From a checkpoint of a small transformer trained on Wikipedia: 21 layers, width 256.
MLP neurons of a small language model. Each row is named by its layer, matrix (gate and up: input weights) and neuron, and shows model dimensions 0-127. Each number is 500 + 40 x the weight over its row's rms, rounded and kept within 0 to 999. Numbers have three digits each. A neuron's up and down rows have the sign that makes its largest values positive.
A block is one neuron, or neurons of one layer that tend to fire together. Before each block is what it responds to, as a language model described it from the Wikipedia text at the highest values.

Responds to: Second word-piece following a short opening fragment ending in a vowel, especially as in E-as-tern; also be-er, ide-as, Me-an-while, pe-ace.
L6.gate10:459447463455544451432515474482448441516539539488547512489504432500511539511487455544468503506456566533550533555498522481457588519552550447549512456521445454530484481482526569486501500534467521440480445451409479534467462537509480548537550435518496426525451477514511518495594553491513467531425489488486521574571523476484505526540496525554489526541517498462492518493463532513527433501417
L6.up10:535510549499523433511527429458510485492433502434459467508546491519549426572577475482504556494557546449532490492544481508572507465572560510564502475487583504497457493457551520462533434515469607512560522486447449506530433497585476533502529493525470580477493476547461507497515523490520504516518532574534439507439454544539510518512489474441527477511568434498492449550557509492466540508482
L6.gate35:531548448480546453508531465487456462460485514500472470527476428517567520480508533529481493429519527494492481443497527482392434491551508429447515469446507516575548459478481558516556534575517505482482515445500466504485454550510467531540484485491515520469580635530484541503520496551454495545502444428523464539454506525498485457524496512461505470478479480515502558468514505483505490469545
L6.up35:474583508492481551540517497513549475497524461504529517522495479444488525528532524465470497580544521459470423525492474486497493489464524540463549450412470530518496584501480498449513469536557500475520442498504502528497432562482502484533503479590501580499468418486548458518482515518523478474588482480458505538442559452499421449460532557518516500520539436518543526513498543521558559447516
L6.gate52:514536441537481507491453461491512434537439522540474493495521518504502576446499489525445463537501462389488560433572511464485412451569489517569509510519489495466459501574537467501466443506518485481495503459462483540554505589473520579463496493541571517510473456510481476522525473550562494518511484482455553576415473557515507491487480510483488480516478487470534525462544457496467482481515
L6.up52:537472478465492533446457499524502509529545518500522492493455467510521504503551509552478513504545479496501548491426536469595448526495506548498460461482542520519449438551436512484465507518525450572519560520478473535441452452569480547456435457512481530479497455467482520573527432536515494535441515443450528451429443472491486490474492501475577564511451475460524389496522532433506479519487
L6.gate104:486491473496509436487499515451470491538490571448483515519516522466455496488473613505491503490455471416492546488497457484547486495510514471556468455499467534561465405526512459520555497534486579514549484439476507501571543563577480551442488498455519501469502507526504533508477540555534470518451467483496454505525516475532465463555498550513506496477555449562503522479487549449498501425548
L6.up104:452511523519526487504513495550520544556497546551476436550436554562484556511504486482472536556537490569431413434538467579469488524433478537500490511576471487517537444454508544530502480583479550539494604487480520481403530459516454484488500424469456506501528500490516477545485468504483496523470572578525477548415510559506508494495489463554481418434481518419540444488635441476406505498501
L6.gate111:477503499531556540529454528480440529504464455489477466529529557455493465471488518588475489514541547558547497448491545455520522511554471456445523531462509541477451494397467531488534489539501444476388495504507472435532506595553451534565498477499491471488461521516474486490502470482484473478557441449469526485423522520499519422469424516439443453535492442505494450518504509549440424519547
L6.up111:522507525552526550499543523464491555520527483504549496541469510516464400497460533460463459491477547474515524512544446459465569470565603526530547495513499576552487526453453591507525567599514456520590478524526536473521583534505526509495446510483498418443552555480503493506512592461473535475436480506543519571461484483479518527480514512543495482583483406496522478517466530451487531446417
L6.gate128:423515546452619452529528445453473514504418466480466518509505387502525503499538481490498485542565463529472500482477486482446482436543507405466459476579511531431514478501474579486504492494483527449455478514450465491565493493485494509544531475404482452493481478517501569428458492483531484463485534510509561531459465479524531490492530481557497443565454465511590466462578467521549488548391
L6.up128:482479451458468486536509500510485460528451504428505391510524509418495523509500475568486474534512569535500418535461413545506515582461544444464448504440545488486433475474519538437531568535526521519505449503529428514504612501530555516622548445483506492470517506461458469443516568451483461454510521514572502552482483488483543544532453510541519420479413494550520522491476487513498485581517
L6.gate264:533482414583501479526536513545482477567492594546544493503408549483441454480506447501585534440492433535534546502536528459427552444550520516530496463529457570432437475480515513473457431533420483491501502451448507480493547467486520556416493423506493503486470505522522546506559494543490498502451487537496560572520513517486526472479542505572552531591449434522527465493520427445484511414485
L6.up264:546487432459501427461473464520459510479509506512436512496524524530546578554461503567438447506513523460411500494457433567435499545477550530454482540535556529598451455458496557567528466555520438512516469480484567541394490564523510506476475525541459441481503522466479493512559496488481552491523515537500491503504433482497516512457481505522506548471496433428525495550544532525475450452500
L6.gate301:483489532483491413556509412506538475535467487502445472516520496519502508470537474446523516475520553494550444453505512467515526471531543454453458559554481557522471515537541460473495494537469553513485562436518564489567500470527535428511511391465482523450513504576514550477507507475486469540497471514445566480540563481528499509540564471519508565466394444481498459475496491475421438389471
L6.up301:469556433534554510428600465467495459499465489462465533561506493560482549465548565520536493444429472486486545519516545453493454549554468486470521530522494552573540430434521499538455550566483480497488450502489460487523612591516505516478554513528501467542527490483572527532495499513413454568481504546554540502513501484460526439490440537483528517468526469519502499508457531514493481529425
L6.gate496:510504489470509502488536445488556543555441476462466477445564522464477503441492534544464518424450562532499546480475468502439413592547491480519525482517527505496453486533521484489515493495482530515491521491411500500489464520544495506518484544485559526447439520533545546499545499502517457514489436512416474482524466493540550551438488567524477519542453473531487381465580508501488482463470
L6.up496:486498523460500558520454485484523554484533460548525470465496571438516481525520470565447529492469564537529503423480520507484428449465544460548466509475524513475468541461587396515476481500494581531552479528457476444523485534547507530491543424478585515435533505450454568543539493405429483499485533481529444487525489565528532494531513526503486538503503484476493488508484506435484511544547
L6.gate589:523509572526479513448541509603454500488524548552478516489545472514415518492489533428542495477464459556542523516477503472514514495459511443471479539537467529555500468482422536507454513496498466532446506478454432466570531552542473560541513547480470542501518484514470546505467525452478482481475439486455466544463517469484473490512437465462470545461542495477499487497447469549511480509522
L6.up589:480452500454564535485553517512590545431518560465438495502502489545407427418535449487509514508472459481404557524506522500511520534585511510509515497510554504520475548499544464541512471480566498491488496536463472448499552477526540492518523487485529473518450486509535465489445548573424489546509454574438530503489489512541489512500470536444469514566564470488512530542575527476565468499469
L6.gate755:436525443480518460531504481482485435514480492476548499481541463537451512530537477532491455463472454468566519471527538482477506538517452440433495417471486530552480490549540554529459579527458441364417565470434484557539487600443473477561502528484437509481460553473481522520473524533473492479503520484517586437455511486479548461510459553469516471454443416516509534468462447526519407558501
L6.up755:480458545513483491529585460521422508529496522513512530481527484458444517512507462562466482488574459492519510543556448463607494534493475548487544476507468487501492465492546575482506518488544545470443549492465444505510447563503581489500465506505508564523527473482510495465545481515464439467546512528447479400488460428484517523559379439458539460463532459526488462494454488514512455487535
L6.gate760:532454488475600545413495428514499509468424489436463480496513558492526536493530558454556511466547559507482535526532475416428568477544474489545465482470494524452510521487557589555518529558532509440425505474484432517515405536467503482475578478465405494518476548488490512449488541537494454491473499498513480499481459447495499468577527533475448500518504515473517500524537577433495471460478
L6.up760:540499462448538480524507496567538506588515583456503527492556499437458496563560473520521504448483510508525455471472437512556536519509452546555472451577502570526499475549430553473436526476477540475490532495476457470565551547510411551578427517434491532510543471450438595503492477538534511552494492516495548519440441441447455490532495541501513486505516508565533495541500504503467501458392
L6.gate928:518495474497576440449519487464529452509480569476492535549479471398552542523533475472494532444540493482499552463466514512521533488512489505510448441516519552496487510501521527482609453563443513443401474493487481479492451498528549511419493471504455484511464509554561557385585546467432502507511528473549480477443514595550469524480507493493497508475461455458505517479428518594507423480516
L6.up928:534488517485470511511461549474454534493552523503486582470557520432529447529550483533504532529467487554480491542488443460509602528510494508503497463605519551545484507521461460441539475466521563479460491517516533453463475511482578527541518451493458481475532458533524525427454474475428498555490496469515436523455499572593558482501492449525537449472473479446455479573522539487530510538517
L6.gate954:501493502522499396487500483447470438468483475504527510513596501468513524479494487504489504395513445478474523534526501486408467518528499507520510460545557567583476472516525506498520497518492511463437545486428443452422499535547471558499563485495557481487549543609499517499504566472528515502468532526509446431542521481465516462538516492417496511498549484453537477522432551523525490439437
L6.up954:557531538458417494509504445512510503555427506511550530495489512463463510504475553533494492518603527523521440508527508571492474511490536516511558445531507504506450465518587516434455522551484486439459484499439517444541478538438540418514502451554464491501441456510494520470597470521480426482432444499483521478471411500469441552545560440531478548442484436556527436466534576507521477475484
L6.gate991:532476496513505524476516492463496482526542543563515451475400492478530477521527516538482508507477582500488470473523456526549466519541450495474519461498525503483510466498473491508518512528591534399469489530460456405475480573519530439474536500528472445407489493487461522516513446541510446570490513486482556525427382539498506460455470490533564491558565466464519550460492521489588430507518
L6.up991:515504464533458514451494502496457504379465511504474415553484570414479530522547515487446524447476481478496462554515472483564594503571477535506513464570469492466507514456527552449515561463549468532520474485457475495590565460467514444553499589437486476470530527466519457525537471428503371511482459473416448437463451459458468442485487469521478531464437556440438511469575575477442501489498
L6.gate1002:491439468492509550442550473483494489510464504541530514517543439486518505465566521433449527438524522515554538429529529466398502475509443477452431446529476547550509423490504567504489505495429506467490505488496527496545466521574492481478435481462565398501498463519471535534463493512474512503402486472492525517502504467526478456517545496474517469489506463473426481481499504428513480497501
L6.up1002:491542454527494468478524491485526550535488549428496473476528442447445550444573521472511523468570624423539489495476485483537558476516510513488462516531508464537497543559503561522498554507467483492502480502526511512469494479520558512492561553516494482478538552563504418501541522563458477452475452542424511413505480556482524508490507467453489473524427505549536609533373540506454527485543

Responds to: Two groups: second word pieces right after an initial capital in names or terms (J-r., J-ok-owi, Y-s-gol, R-h-ino), and leading numbers in table cells after a pipe (18, 21, 10,000).
L8.gate917:453575454529416500559503505468516426512448492561516514573515488539434553507497520520494486480517466535537497473513599443473489511531485459511522493490423580519492501509449463452523472577450492471497556460480493569468521526428493520516525501510479502452382562523441498520509564494516445552493530451495563577539475482518486508498560459493455490510493504525466573453515528508448447489528
L8.up917:454601493564444580606499526521532455445444496469511504535477473525516486510490477494571548492501457432470463575550528539475523506502549523467520512586554500447483446385495478432527511564549459520531445514558533474475534446453494502481515490503481533441446516507487458446524509535574478476492442423481464536554482521559526514457482520491500511472431580485558503523507514483508438513479

Responds to: Word-final pieces that complete a short word or abbreviation, such as h-p, MH-z, Lt-d, Cll-r, and head nouns like station, single, album in radio, music and specification text.
L15.gate82:546511451500484550423560560486478565486462536554426545451535522437472462515513456433531502509532493433504475540459512466492493459512527533550542458550459554496469490555512543496551552482523483472478443491449481481554487464443468474516499599578478499577513497551529590412556535558568519484500463487462539555499523516512506504493545546473548518546460494492473535520550514468534533483511
L15.up82:562547392513555553454531523434498545430455614514612516476486495467498444551499524524465530529517498549459573623504525465536467522489536542523541490566425515520579451429556529501528524548455542504503384531483542469543474464521470461465533528471545455504490541476558547535559543504467511476576516467533492493458544422505439504490442467512474532562458519476533468545541512496501604501579
L15.gate174:482548511586523499523443554432470396447525509474525415555452505504454498459415513505436489490545509464501472512452498541460549470442475520558499589528434536462464427483510563487440512495503454503517532418482523522502498479472517475537476410581523392411432477462485505544485513510459536496443506508459485456423484451506498569518501547556472481501523554465500432537491554496519514520442
L15.up174:485468509495451478510485519430535540504506492440463513513490440467392457438487523523428499488482529434487452399487531467504477527523519437456463476572529410509536486487539485365511511545536510502596544504442461549483512524554569462507413486527577527528486532530455491486512459480479460543499534535567512483532522537470501574549511488551435519460482447452560499486496504498480440440501
L15.gate389:493491482475459534487444583473461539517485490570559487444501492437471488443494519472533486481479532454497472479482484498457496416507542461465507462523482543440556478538511458535548517529481426501463488489527530489529507442439496491450498487523499499506507510516390548533439499540471472521509470472508528547490551588494533603512522498514459520512539557550526476455584414486557493491498
L15.up389:514526481394438482483443505538494515499490513420493585554552480462464461437445564473466543546464473532477466546551529488626524479461503507537480537549503457524494460427515564429471440514516487502507563502469467500481512507453484502471476408490476479543477559471510416452485461484489472489473462476599478477596544497485498489520544549466513449489424550484579457499606513508498526562526
L15.gate522:553505520514537579498537455490520473425462572508474551556503538415446384524515557450496535487499499517455476542459467552522512496501482485485534550585457458479513397457510525507574523492472556429585451485441510464548526437459530542594482552538529477544454445442481533462504417508509498473493461501501557508493479544487506506412537541486442515495501498538429512488552579480515456530440
L15.up522:498496528480563579560464522438494566476530539493483472522497512447458493512481496500436546603572453489550522477496397462553507519503518513558517506540569522529569480488516594527501565429572417475498535518468497501501485481495473528448475557504567517546482504523507494538573500486549585457509497520476608543515530473512470537444505581427487519501511484474514421508529496502491538511537